From a checkpoint of a small transformer trained on Wikipedia: 6 heads of 64 (1 for keys and values), MLP 1536 GELU.
MLP neurons of a small language model. Each row is named by its layer, matrix (up: input weights) and neuron, and shows model dimensions 32-159. Each number is 500 + 40 x the weight over its row's rms, rounded and kept within 0 to 999. Numbers have three digits each.
After each neuron's rows, "fires in" lists the words (lower case) most often at its 100 highest values on Wikipedia text that the model never trained on.

L7.up1474:477485594489494528489522462442532469486500428537527523486551515562544487477483530480498580428448497477464520511463618496529542536553493535429490519410511457514480483388453519504477551510468484509562507462509479441560513474503523513493464479599497524527518570537461504570518491487497504448436497467508529440486544500619518546497495472459487525487500512533506518494506516519484494438492
fires in: "and", "s", "his", "her", "of", "whose"

L7.up1242:492483493523429527497483400460493497536514514492446437531509582526510573447510510591549515502503542464537446435479487483513472486451461524551539451513553501457495525502451475524443562426444575518450494509563527492553409532474408452421501477486492487485476507534465456506492485501395485488518498411542519514465559534464546577486486471449470443529448492554495468553505530541485459430457
fires in: "a", "remained", "well", "if", "as", "is"

L13.up1188:464507536511568568570521519476513512475490473519483466541523554488559546506458489541584490445530446491512506474478513516512556452490521568443511508462513536561520485514414570469470508516487440451501480502531553519496532490518537460496460535501494491450439558486583528554492489470437521530445532408478538499483555504512476487527476548512510453511489456473458453528518482508535487539473
fires in: "the", "s", "and", "his"

L7.up664:472470529455470486507504476549540418479557395507456453446455544549450513527516468540420514522482500469501518479447535504510531549562501500508435462533541497470508487464423513488430462464487490420469479491458488526492496513519531533468587484517502495525444530476494476544543402425494549525524458553434438517464543506541482550527515489511502450488491553498557558530509524544541457499476
fires in: "to", "not"

L8.up105:554482528512462559467554562505515526528595485477461591449479474501553491409443468486490519490498508487538501497513530499489541461550546514440485451549495444505473562499530539555483418493574506491464569486555460492518491383451527480443562470449473519497480565473408514558480502520534481498484516449524456517539520556582507570491550521535524484474541470535473491512416562507522438522542
fires in: "of", "like", "in"

L7.up311:553483529517465496551623466500514480532538497540483491480460549518476546497510516511491487422501523465519517477503527554473487535581567443501532520496460490439470518528561469480435510496456496525580472504480530529510528488502470479501502502419535502538498515553485490498463483479541519479496517488575492446564526479542498509482554495435493511500453549470547449535500523503490544505457
fires in: "the", "one", "total", "this", "an", "someone"

L7.up1131:555526519493509488529529507490503475497514505512423530584477498492424437489507535573531565541490588492469508534498470489430482542514464456471462488461529523462471464479516478486495477497506542566530557527451477529524545463493475512480514400499500533497478520478487562422529517555453529506535466443568476480581443505521485498466511412513451387528500500510493556504530436474419488504472
fires in: "with", "made", "gave", "making", "makes", "earned"

L8.up1201:519437544484539493490495428538480466524522500499557458507539464535550487431470491607534505485498472458552550527500563578504480548456551535433574477428475499453533474559584579459507432481520484509501487479545422495536476484512510570551398553504494509544452519505559509485450485418483507472508536457534480518490465559484529475429518509528514513520461582499402519468451494471519519538549
fires in: "and", "of", "lost"

L7.up731:500528554429498500530528495558471512443524496437461514505493549474521522540468520459462513530463457444504536474423471525562428465498535555558546522499489507471482445507549508514401560433505519501530437528526512554473552483469481482447486512495568445494521494578493493567466476420484523462472428562436456538503471444491498522507457502511509575565447490478587487561477514509422527494555
fires in: "the", "one", "some", "each", "all", "both"

L8.up226:482520557464460509455514449522460498478520451558441499475544508484533502480410527497521529528477434491537520516532487581455513423579485573532463512500406410558472536562530562545465565494538542507516422465478459462495525455506491554414491505544498556491418509457483535480453554520482476505472518461507515470511492561491465482456456519466516442473505493528442458434536483525440455558481
fires in: "of", "plastic"

L8.up128:457473498517472484509493550537498536488531506511510492538483481430489426473421502545545489512544569463519511444484509537525514485519534537500486398438528592484491480456455521520512505393580552485523509514436492523470541569486504540592474486554545527387499555444522484546498518515538529569482483478469529441571517563492495469440545542477495482563400515559476454465481518469523502541465
fires in: "and", "the"

L8.up841:463516510507410546397519534485501492496510513510512436517529459531561472548495511503457494522557517547488549551504473564452500497521548513518542524557504516539561460512486537491497514455561520535446450486474538612509510519464516504516489483597462502508482423507470476475485458554501574459492519485477509471471440532439519517466474570513541540483474540502536445501519469589540495512519
fires in: "the", "these", "of", "s", "top"

L13.up1431:533504553512495519475498520541575513507561489551548485481501541537467434503539534521527495479475506466484456669558540502428464485499529449516488546490538528514508514509550487481487463497446462476478499495550513525516500505539538551527449481513480503514506434436491502470550487443456542503480455505436516505515494472390453501522535474478488472571489444559473428465508494540496453440488
fires in: "from", "on", "in", "of"

L14.up126:441517497480455461498464445472459473565495478475451575444466464489431516447531476557538520519504505494485489558501494541496536497551445538463450543488490463428497487459447489536460526385539457470542406560521541520512475589450546534452461468518469468523472550478482421496495492480482519550517519570475484513435501508485486472473511515524503505521594548423472533485515451581492460422515
fires in: "a"

L14.up845:470543483517502483455513526497597534544585548512469533501547501392561495532541494503540552559464519565491442503487447592513463497525435502414412550525545522496489457447583462442554446558528496522554506493527490465472465549504510560481606517540477480526453514501525455515506544441544445569463603547543509524480480508468476456513470498548482497517529478486518468536517515488575441520465
fires in: "she", "he", "who", "that"

L8.up236:510537460428523536479543547532548463507599501584519488509483502530460471466501565512493460459473471499572568450491468492516482539489492494469466488518555478450503468468486523532493470548498542516531447500515483478485487517424401456513484560490497486536473534411482456484466495495518537499503513439531467495519564481480554512512469488485493481518484479498498482525558528518499491465490
fires in: "it", "van", "i", "is", "age"

L7.up1163:471460528373540526504512497517553483551571516485548526548486478464485487448497471540562491396499534563530469567498486447500436494435465503496601467536496475509516529448523493500522473494494484569506481535565432452448479531508459468505512459509514473526490516450491536498475490510455538539564486535451521532503462537486579550516481477473529567549504471515401451548513522433475477537528
fires in: "of", "in", "as"

L7.up915:490465504479473528469541555551509488470481521432484417550469563451419544510508525533466533518443513531507512521512407489513494435512454511536555473502448580502477475468479522511453488505444551458463485549535424476495501529521523481501516473555471498458539452485500476563463492445471486478552509427501557541597547584426492504471497546563578489460468493462520450516455467485544501531481
fires in: "the", "of"

L8.up1313:475612517465478492512519481448529474527517529455516453508466466468562548445542454504548490552473534523483527448462499540507461532448451496518488574453509469524414461568522563451444495462549476491462495514557483514545426488505506442465504529495485569464442525475500510568508567459483484427497424504566525509465523498515478533499495500533405502537490457533409486489569523502468534532588
fires in: "a", "l"

L13.up1355:502561530521533442494482531509496508567465512399449508509527492448487513538436498478503475504560531537449458559461492545509538429495477495465521536541506475464528477473513526444513478450468501569576414615539452543521518533523514462492465538499515435576460525511502527526407496515449562526473469406493539615482546471487477501471575534481423483565548497484513462525501456464512491508558
fires in: "a", "on", "the", "july", "march", "april"

L8.up1521:471493526516513533479591543507449555552573473428560483503508488492569539476455473537555524511544531501576538455467549476570464532464517607516535553461521549449534519487523516518491573562528509484510540494523583415527525427503469531484447449548474585537399535500441521475549474408515535492484530540444474498496549577534508515491509570525526505496564468495528478587580523557453505492507
fires in: "an", "of", "no", "some", "only", "their"

L7.up563:502498566461467447488546530494457507447515438574446462454566515515537532589488556414518491519481499455431502527522554527460474461435557546457539476441479459517506462474516504500491557496477512508512517549553524492493544532520433486502429522472511491508446535437450389476567445466544562448456497459564528488410470453527528519499564515516487484544477529522459449558485427584512491473464
fires in: "an", "exhibition"

L13.up1192:538515493496427543508488502453505445426583440465504528504600470464495435476436505526546483519486481495507525529581568546538436567494449501501510562494559501591497541575512532481535585488525485435453464504469422492529481540443528516473479453497524501502520492519504513472525480535572540469497472485515600521492519491539483457478527519572447437538558464446532446456547509456521519504551
fires in: "a"

L13.up587:455512536451533491453499485525497550546522495509453466469515574479503473442420528463495454484546466524419487484468485554479527490505489491533479502531513465449472461496448511492504541508466573474444515521441565539526563467492497464510495548450495517517497526441530577488479477507523540489442500533513542406461524524473561537563569535554522488492508480450552447547379506545500479489487
fires in: "at", "of", "by", "with"

L7.up1263:527468471514485420532450535478490481502511508504507526458484516507447463504500512489534443484507429480522530549552503508541511522523461539472478526543539480502505493478470464511492482481463593469519580524437464466513493550488554421542514524476521469497505599518510498597493466569456515422534481515558437604490526530457493494507509492534473450450519558474533476460469446525523443577547
fires in: "to", "national", "with"

L7.up355:500485513514404549492495514501509588503483485472460542515545488475536463487448520422523395469524500548450417526472429472562448499507540521534491617611471504544402482522557481465522435495512525485439448518479385562485511542522497476520478500564516497457503434501433532584474508516481558483444479516566569441466436410476524519455502522494518546481487529509490459450456456508444540497483
fires in: "with", "by", "of", "under", "using"

L8.up377:497402490456481547475535488447484495544427470485518497531427538460502457502464570510506485484531557481468535498537481437518448490511497470471504514498490536550495442463468442534466429480492503503427472530568542538513510558510503498493555481461590555500521434562498549552522528502448523431499517459599513398586457498520529531528568502530410518552527491435505508511455486532482515558450
fires in: "by", "which", "as", "the", "that"

L14.up544:573501504484507498463489564502457453481494449493538474422453557556469478526513455419532491476452545531408519487560420511422495431458471531462475455465458594426467496485494461600528558529458460525436439519468510531562502461466464494538478501458461563564474509522481508564520518423523464465488495517592492506542547547479487504525557494525507495517498558524519470402482500605500499576488
fires in: "at", "to", "by", "the", "of", "over"

L8.up616:502492490501508605486514567461425472501512450494509525428603498528550443521512505463541479455460467482474515476484442614508495488458480489472593544451511421500566430531456485533459505496483503529456442509482498495485442512463514509512444495504584513434523578439553555537570507442500505460483451508572496467488502557528531527545467458493475487507478516461496493499525476561462480525518
fires in: "with", "for", "has", "more", "most"

L7.up1348:446550548425464522551492537474527568479477494495505512532535547487475428460383518495528509509547448537483503526468544448463470513485442487473454486474419586459509530468504526509502484530508507506539536571532459479545480542462480512476460529507566529478471574517544533526496582508523494504457539486492514468533481551407509472540491424474462503558492489488524438454476450500503488480407
fires in: "and"

L7.up1030:503469500516530542588541513462505473571473519516441507428461500413449518487521514515471541494460482492540489576468493565473540503539550506409503463447475475534555442478543501524442575525522561385473444494556540498545496520547525572453473501552494500492578531536484525542513485518472541519451519488473456444490473540469536503573542567461484534452423532497516482457491466497555492559444
fires in: "as", "that"

L7.up386:409506518447457464518481501532563498494493496497564444491524423555503528431537465505486494443542488549504606508518505412473521431512516541518503531468448528495477515442545502566441531490471500529472488542484484555526463467492491491436493553494416463571553513505475547505484445451517369495394481422473511467547471486478491572534598502559530531468488495484514564472476543558544549492500
fires in: "of", "other"

L7.up214:497491522550482474480480511495484433563476485483500522552509507492468444519488575446490478477478426552483508551432541587511470574500517549572495517480560500460464454587518474493494538455474525525554456557504419465541448518431497447552531600453539500461532575523576522489569384445420484540485423456571546506475437528456566513426521500516444480476475412531578528471515482528498507401485
fires in: "a", "ma", "cola"

L7.up1339:494511562516479454557515559477517532469475560480543407462459435462515573533461538562526566458459530472504566462449539494570494402399493465472472564495509491449549444536509475455492516573536543512448506608468543511527572550452474513561515498512520509462445547519563520522487491471509485538508515500502521510521557529513521504486545572514453497496482553506500484510501546510590389484428
fires in: "and", "of", "or"

L13.up647:553458470589479477536506480479574438465584527564484506547462482520449586485416587508460515521459501610435494472470554478477468484514523533459477538545526497534508523510412541468500536416488509483564434468499487525558502460543463428510483508556508447535455489489507489507563442438500528466478453469521521473529528568512527533493460524530548577571533452429503503512560394474544466508483
fires in: "his", "a", "s", "medal", "division"

L13.up1290:503561550493533491501480478532475551567543451487482534439530579451462464514473454483493481431464493514489485526540501470541491518484467531532415456502424538512488535529443484543493537487436602501432503448521461474580538506517458510530549448510469556581465519483473579581545493522535513521509561468477507435554503541542510520560511484547489451500507506513499422466530416526530485510499
fires in: "after", "during", "since", "spent", "to", "of"

L8.up161:459501523525421514517538531480556491529523495498444455441492550501535430491479473481560459488456489482499529460551520516510548526543504510472467485495539411491574424469553586483445447523540450515465487556540516467527549489463551543513523578498494513480468511547557449569467482527476557489471482483557471521523534512525590538531521445453469523538493442505490539531444497452491467497479
fires in: "they", "he", "who", "also", "had", "that"

L7.up1381:493567515528523530483521496507494545509509462485482470588496517540531510507559505489530500502503549474559419519523433457534565435428487549477517484479458506436459468491466541487419494497488544482522450559581527516499469535535568477444457470454655528473518533421493485444553476460508565517593540509431495532527506507460479481524519438435523477471493498449511436521458550505426482547536
fires in: "of", "while", "knicks"

L13.up1531:424467492538486516535523524603550479463474573541478538501532494497576469512493533502537411463472503484552471455542461473476522532472501542489480468487488470464464469500458502571562468490520497456598485451487557531573468605533569471511451496475544521503454501529529457541440610452540500508514538483477454527401450504502559411488473506479532501552522418537505492563544373483468502515487
fires in: "was", "is"

L14.up1361:475521533461495496514513552506494568519468506508523508485500480532515544541440490565518537498495490502472532516486549496496514462472509523518573476525526437558470491473476551484455510425505447525481576507461513506502486520493416503522507473465460459515457492501502456473466530460498478537527501452446526502501484494518424540461452459486482444564415529532502517492482471465504473428467
fires in: "an"

L8.up176:462426490455530499425420475406435469537531582476523486533439468513562534449491497499516498462483528555536489531532477443503444528518580514560447488474475518465477515441510514507525448510462527473480528571504474501513465577590504474521428509506467470514466534439583476462486477473556596485523572511544505564426547430506441472495471532536466512511500494508536528523476523456500470435502
fires in: "the", "which", "that", "research", "a", "million"

L7.up350:503583537597498521502484503485482455470494499439549503505443504499495471417404464491459514480533522512544476455531573441461559464401458481493455470502492505475508490529431494517522525440478567473504499541438553518481501561525506467521485474459528532513516585471533423531503524530453517557493499444468429523474493463476496495581575460495512573512467526611478477489452513402528464571537
fires in: "and", "considered", "remained"

L14.up321:481552610470508507474490463551484471451486468563435493505485517547630496423534445557543488531486454485522538536600513499522466537472511389527522422427488525520511525525490503467460549550478551483529509585547495474504466493512459489525548511483517495531528522527508559458503469511540565546523504543536576451530599505494464485454468413496515523484480600486539471499514448552461529503553
fires in: "he", "she", "also", "they"

L7.up1210:523473463528486488511409492489401430485550505482490468545458543494536453443485491517506514480467528422514436461520509509474493522488459487508555448523539505494454419492534421457569535517493480536513457521410390491537483548525469523447524531438529465451442505569480528528489478453503520527497479440543461482526532503496531498537513501493485500563457496452509550415516525507531484475483
fires in: "it", "them", "well"

L8.up1487:479509485511496533513502480535452502536498572467561525529453476500485534394560533527449652493420509439485473503523565518459480382468453509493495498528559470499508524506487500461483554526542531543486459545494492483497596515486557590504522534487510425535489497518464416466477458540504608542528529521593554435538533508516526459529544525484494498551463492546478536536448427412548530480412
fires in: "it", "on"

L14.up1434:539523533474496457496540522548469462514510494485491541469522480507500502523412517495451490525510497518550568522436557548501552532552550514489514522536505454564503496518523451473446413461477519580524480485474479488495474387486545512508526490520540571399555514432557461564531526535432574520401561519507497588511494498474457479542508526562506511511448540521475436494411457446534488486471
fires in: "and", "or", "as"

L7.up1135:472402485476504493521511564520515518534531480526506509522524594473486459525449465428521424490444585546464499521488468526521516575570502536479429403522499535519540512587479492554516491513507560497543528570451511479520492569570580494513514484528452575490548489547509580443436559503492520506508555479516499420545524398439522565473546550520515521516473526481505471535497500482515490506508
fires in: "that", "who", "he", "his", "how", "the"

L14.up306:479509546525475500475553477461520488524509490496472464444543442488487510502524491560507513503496525524440536509439488468526535488538457496517476530421508541566500568562515479477507518457467543506494437569384494493460478570486523456520491463496470508463517539511486501473555562468498506560528513475485552525459480546560499509538487482533405500534540532445474527575502437483453503474532
fires in: "a"

L13.up89:505539485517503571553399476454470500458546488505520421505485539496502486465538529482503550448537498547556595516481514457514428433563501529456519557470507488499504411485556484471500469428443477455511462535505562541509496532524483442486472532458486505484485517577478579489439502432480548506483500468490494552441534539466468506438462533599523472490503587468480442520544444451502517525538
fires in: "the", "a"

L8.up32:491549536501518457578492536582525554482578526420556494540493507466506473528494549579555485524486534465471556446409461545483537540530428512473536468480463473463543510489475527549524428466450499525504452574527502520495453546473442485485443539455466503504537555477469432530540504533540485480452501502472480482530515525448541576469479546555524552535539470463493360493480468487467493526455
fires in: "as", "under", "near", "to", "with", "following"

L13.up198:504541485453592487523500501491464481447501435437494501496484553411410501474500518497527483590460519495514494541473468556449497457546507479480506494470519528503617455409498505397463459480493567500471454509537518459464467508525510466503473492521470557426530486485483560518523495539527469502502528495450505465461500502530448504546542487519453441497472437469574560508485460569510465527504
fires in: "a", "coastline", "player"

L8.up1306:468461506569431532524537512475512502470517533449497485526497512461488565435471444495483572462497483503551554460548475544477478489499473477490512480504526460435447548483539509472423496475471565448520486506564487551487477429463483568518484549503542485468494473513549429475493517504358472534533491487440478470520525480480587523548434509453487530485457496472447507455449440434497440517454
fires in: "the", "most", "more", "very", "main", "less"

L8.up1290:391511578471472545451441503444480490481471426456533555550450534483493577416540455551555482526580536474520528475520549489503485489550490543473591397545531523546607517471557494563498524473419570470523495507477371495444563532430500528545503492478521478446489547519532489481531546472580551489513511556523424531528480453451487510609506436486559439472502513483539506469455478488460479481434
fires in: "for", "critical", "more"

L7.up60:453502488498463542543434531492385458542629437547467422473528483492448538528467479500477495460482522541564422506523534518461580476467447533494588503522512444447499516476442552554470481570549447507469487527549492446516475544443553485490488501520538518569465594549537463661503573462501509515509500467537552463469441484470570451490470423468524457549473495494454460502456515486489452471566
fires in: "was", "went", "moved", "spent", "remained", "been"

L7.up808:443560476469516487516415508590455488489494549450503537491525487472517469447499564528531549474512529506450464459431469460439500502434462514520517561524463533501388476513452516446435516524517549562426523489472547486617483529519395496557479497541517519530520433522491499513533486442465476449445528462487500536510485477493536540520500470530488542485490501488476551567551570484474477432485
fires in: "by", "with", "under"

L13.up1013:425545479457474477569461460529553571416537501609495475544494508453498560556597503527476538529468476526516508484531537440514451512527498512470551522470484506440542430461528481503447485507417512437439528503512550479452420467516466431466494466578483511557519456543461486479520499506499522484501516515507474568434521438552465454606473547572519527502476496484529541452450472532496471490482
fires in: "her", "his", "the", "their", "s"

L7.up18:540480497505499485528482489480562436545520412476428414529540500486508497528452461499529573430484435521464546508502554530513522525515498506509520496545492569509463467518455527485404503389494476536426452507476494457530487628452454536521477489572470462487572564458537466488503520489416479618461572471470536455553469500496531517385513493470590475433486432539473412449574433496506516523514
fires in: "was", "first", "s", "only", "of"

L13.up185:482460498491505489504549510460474582523556520487520479419557510504543387433430505494519425526504481550472465535505528487461516470508521541499564499484512484492488535458494609481502569514521516468518432500384501451436573487480388509524548527469534512539429551500554426498525557512463472583455572533442552528540508505505495494502478508534560496525578437493540513471505436464555464587510
fires in: "is", "was", "be", "has", "were", "been"

L13.up997:499479491494538488563511434582504490557475440530552555525452502500506486426515516609499543514470488526451447491514510447418514527481474526467545501477488534495530504548562404434492474483438457476491511577547489520534475546582473501436548375476567461524545488533490520443511503484483525511456502483518542513464508482440483458521364477529507535531451584489471482472542468490513483522455
fires in: "in", "during", "on"

L8.up402:536441506574569529475540489483520465524503441470455483549570440511553454481508538466430540583498489484535542470528435477551465509473517485611575493562492525482528463557481456547481480490553583431514514530454455504486514554488483460478529521584566522450551512570449573517493576467499503476500470522432486548514541513556504565486526474511475570490539552512513432435483436527484560529521
fires in: "of", "for"

L13.up85:483548544455437448550446484496490496465481482549511544468443517514507399545545478479504490441502561470501537444590530509476478443553516473501442495437590524535421507478498577487487435501496433511473511480522484558480496507458478502519565479487498510515493496467513474534452511492486543545479496539467489588495507541485521457529517536485514467503469476483507482461495489481523471529439
fires in: "it", "to", "would", "he", "the", "they"

L7.up669:436504477505443469523448567431507495514519489461490520528491419510475441496488524467476478549511532570560507484550456458465468462510469527528553458555467485568533478545492590587495567548503575508477454531452515542610509492567541501508444467493501486424541495521480432464536479496485532475539498439482568559539521428582497486464534469509533443542493551528539495509629444463445497533480
fires in: "her", "guitar", "american", "us", "billboard"

L14.up355:506556565498531533489492525521467505510542537467486499521501457493555502557449478557503494558477576496474478550547474555441508437468464509467589521467396484424584468516530431506497485460513566527510471472480469469510503525481436527523487450460506483494437491450449531467523429525489474534584538503492510472524513403484562474460497557512433531477445521490506418504538505553492498419460
fires in: "an"

L8.up292:486539526476500455501483511536564601555520489481418514465558466529436489551491455487508549414488520536473461490515510470480444510497540494455553451525566476459517472504510478542542462502595557546406483523500472516528517539538536468514438512484574536473469582517532557423475456526513569538467579563510534494469537549521478525516510544522471526531445452497506486496537487555538440488494
fires in: "on", "of", "march", "april", "august", "january"

L7.up10:479492518576481443471491499581461582496444561488517524462458525462558479469466547524477442493502478512551503504537539476519479434447512478514443487483511425483508471460469541457478506541499470510554463542516460490607521535542558500552522631523494526532389446482467505511464531466450564479502464466494533555495496490532492511474557560474441454545443489511532532515492493509504506481542
fires in: "and", "who"

L8.up1263:471531537501566553495498523515570473506502493488433498492508475480526508460427502511505510486439409447594499555506559492516472526552487580427586545554497516565522492525470461492510546411531471506495488515577531513570525425529473479489536491409520517469533480535436539552550518516479604455436565415519520523515495589535527501464545506462520472559430486454472573518494508441522494496442
fires in: "first", "an", "only", "a"

L13.up1328:509538430455510463489528488501515496574460466560457494505550540509462451452509435513539513549525519486474503447543490453569527511548539509512495469472522500535463527480496482475479496389438431475521498537474529551477532477505501536566567530421541499561497499403504459526582549496494511490527559547408525512510559477497501568505520492462507440547501465512464457438558448515547500458504
fires in: "to", "would"

L7.up410:546506440543517526494520511540503504571504528488487537526478474488510533499447526498521533502545434484409454510449525535535553534574472490419547485446481463497540468539482563512478388458487496512455509475560560456472435550509510490478484487565511554496470551541534442481490467454480491486476526506567453484463426511514457471492493529502472563548508554493439505456504532544522509469588
fires in: "is", "was", "would", "kept"

L7.up1226:483436573461544505532525483475470565566455483484548473448496451539581424417430440491504461525442492481553453452456525552579522529419502448581597517483490526542529458509538548508574510518499489468582494461523569500487511552512557517485517511479508499523385486507453458511512484453485488426482555456490481504459477526462531528520563487551460488540470506495483532431474509483539510545482
fires in: "and", "or"

L8.up1155:445470510518469508524508500468486499479527512500517463547504478550453501488562557512532507500525536525445496467514517527543486444528480546503535475460555484491550513449485502503515531478536484481551493584576510568551519534518542531489494492493508466414579470563489533450512498483471475513492499505485517450512542571527500531487514548460546541476430498475444458485523465519433499543555
fires in: "as"

L14.up1321:519456468475404535528504521546551495427516548521503520444445408562439508473474566516461564406481456537473524522445454471503448546504468470465571492528544466531499497479524498499468497412429512540510420551511524543506446484488445519500432456534427521484458533500502466474486462480549485518551488528500544581493539498543528507442493602484550485407493484503484509409513528499492469496518
fires in: "their", "on", "a", "made", "league", "his"

L8.up782:524509495482478432485503496427536521471438521538505551484566510462512527506467591449535511504543467443521532537494529502487497502454457519486488480539427449440500461493522516419502488452435490473498476618439439514507583576483566509533515535495524455490510485522460527484520428523431502473491509507518494555375500506518505491506477551487463537496441480479545557524522505442496528491467
fires in: "called", "as", "named", "or", "to", "name"

L14.up1316:391464488438444536479529465477514484512500447415450602522484456522476510501517493490495531555475471495499542526496421465420465546499430424485461531579495543451465480566590534503456559474489532508508471555497462522464442517464533495506494515493457466525506551445498491489531490480476537456486521483514511516447484508510499417479489512505463556532521483385468491536491523500491517488561
fires in: "a"

L7.up1452:561511464536503537465536579429419451476509484479568502452534480527480512477415414519507551522435560487477502474474378473494524428394566513526493449495491486442465501484462504474517535501534470492458484489505567433488545459534480533507556538466468483472471498520562414559467489522465519510492465496495613453544541436554435535572569435533546521510493542539449561540540534526496530493531
fires in: "world", "boston", "worldwide", "states", "parliament"

L8.up1274:603501447513475515425486489538546487501493537510473467537566547492480462471448526552520479430518472467473458481512501504457459465511462601488580512422480475524439508545461509545489484502514517523450509458483507517457515566532570490430458467482475549534493497550520545536581467455482548504437533480451493470502550499467445449524545614526479483516449466558550486500456452554524477438538
fires in: "the"

L14.up10:489490528452482515524476469575491398531583526480516545522531543519384441501514504479529550516487469440498493458412463491583487518582473435454433510478545516513538496516481456503479524444508540550455419513479486503531452535511516459489534444484448485482518442539462515543492511553477474547504468412523525524468525536502555454467480477550428527527552442476519441462469428557422495449473
fires in: "a", "reporter"

L13.up255:491520501476492540565472507464529484489523496483518509552509521462522480509515468547480489486503508482438465488497491423465482473504470521464483508447439512399452516439518493544524540543520558509460518522479455525550447501491499459555483475436473406493557487604442568570493467465569549441473439494455430540544510514487549486522490476586583493462482496490497489539520469527525539517522
fires in: "the", "which", "wolf"

L14.up1307:502439480530499518488529488507576523560464517499507538398537476529518500424568502559534495546541422467466533435479497552408507575534512573520593484507564428536513391482516469530557420522527530452477542493451476532463471473457464503530571449545506532474495522488433448549535462475467550525453525562454521501473551543528513466531430558526525508522443430553423539530474517518529445470571
fires in: "was", "is"

L13.up1206:494429549494422459550510501417519493487489473407498514440477524540420539498487518486519471518453608481475462520471505480500591521485441556499521589440498500493569536497479545527506493463542503532476515583451378493503473543514467410478581501512459522538463516565503462517469427496499551520477496570476495518451543444576481475485527515506475567437529496448531553530457487522497458534513
fires in: "a", "married"

L8.up508:467474502498438506542552432475566501531494442473512477507477443476484506492530497437508497548391499493461568467496495499517575526499405539521533575551611458455524491379418480458505463462459536482485559506480488528567440478523507506535449513509476444537479522489530548531518484452440547498506504513532545525446479566546545445537450480489464470523468510392459573472504486496522475594496
fires in: "a"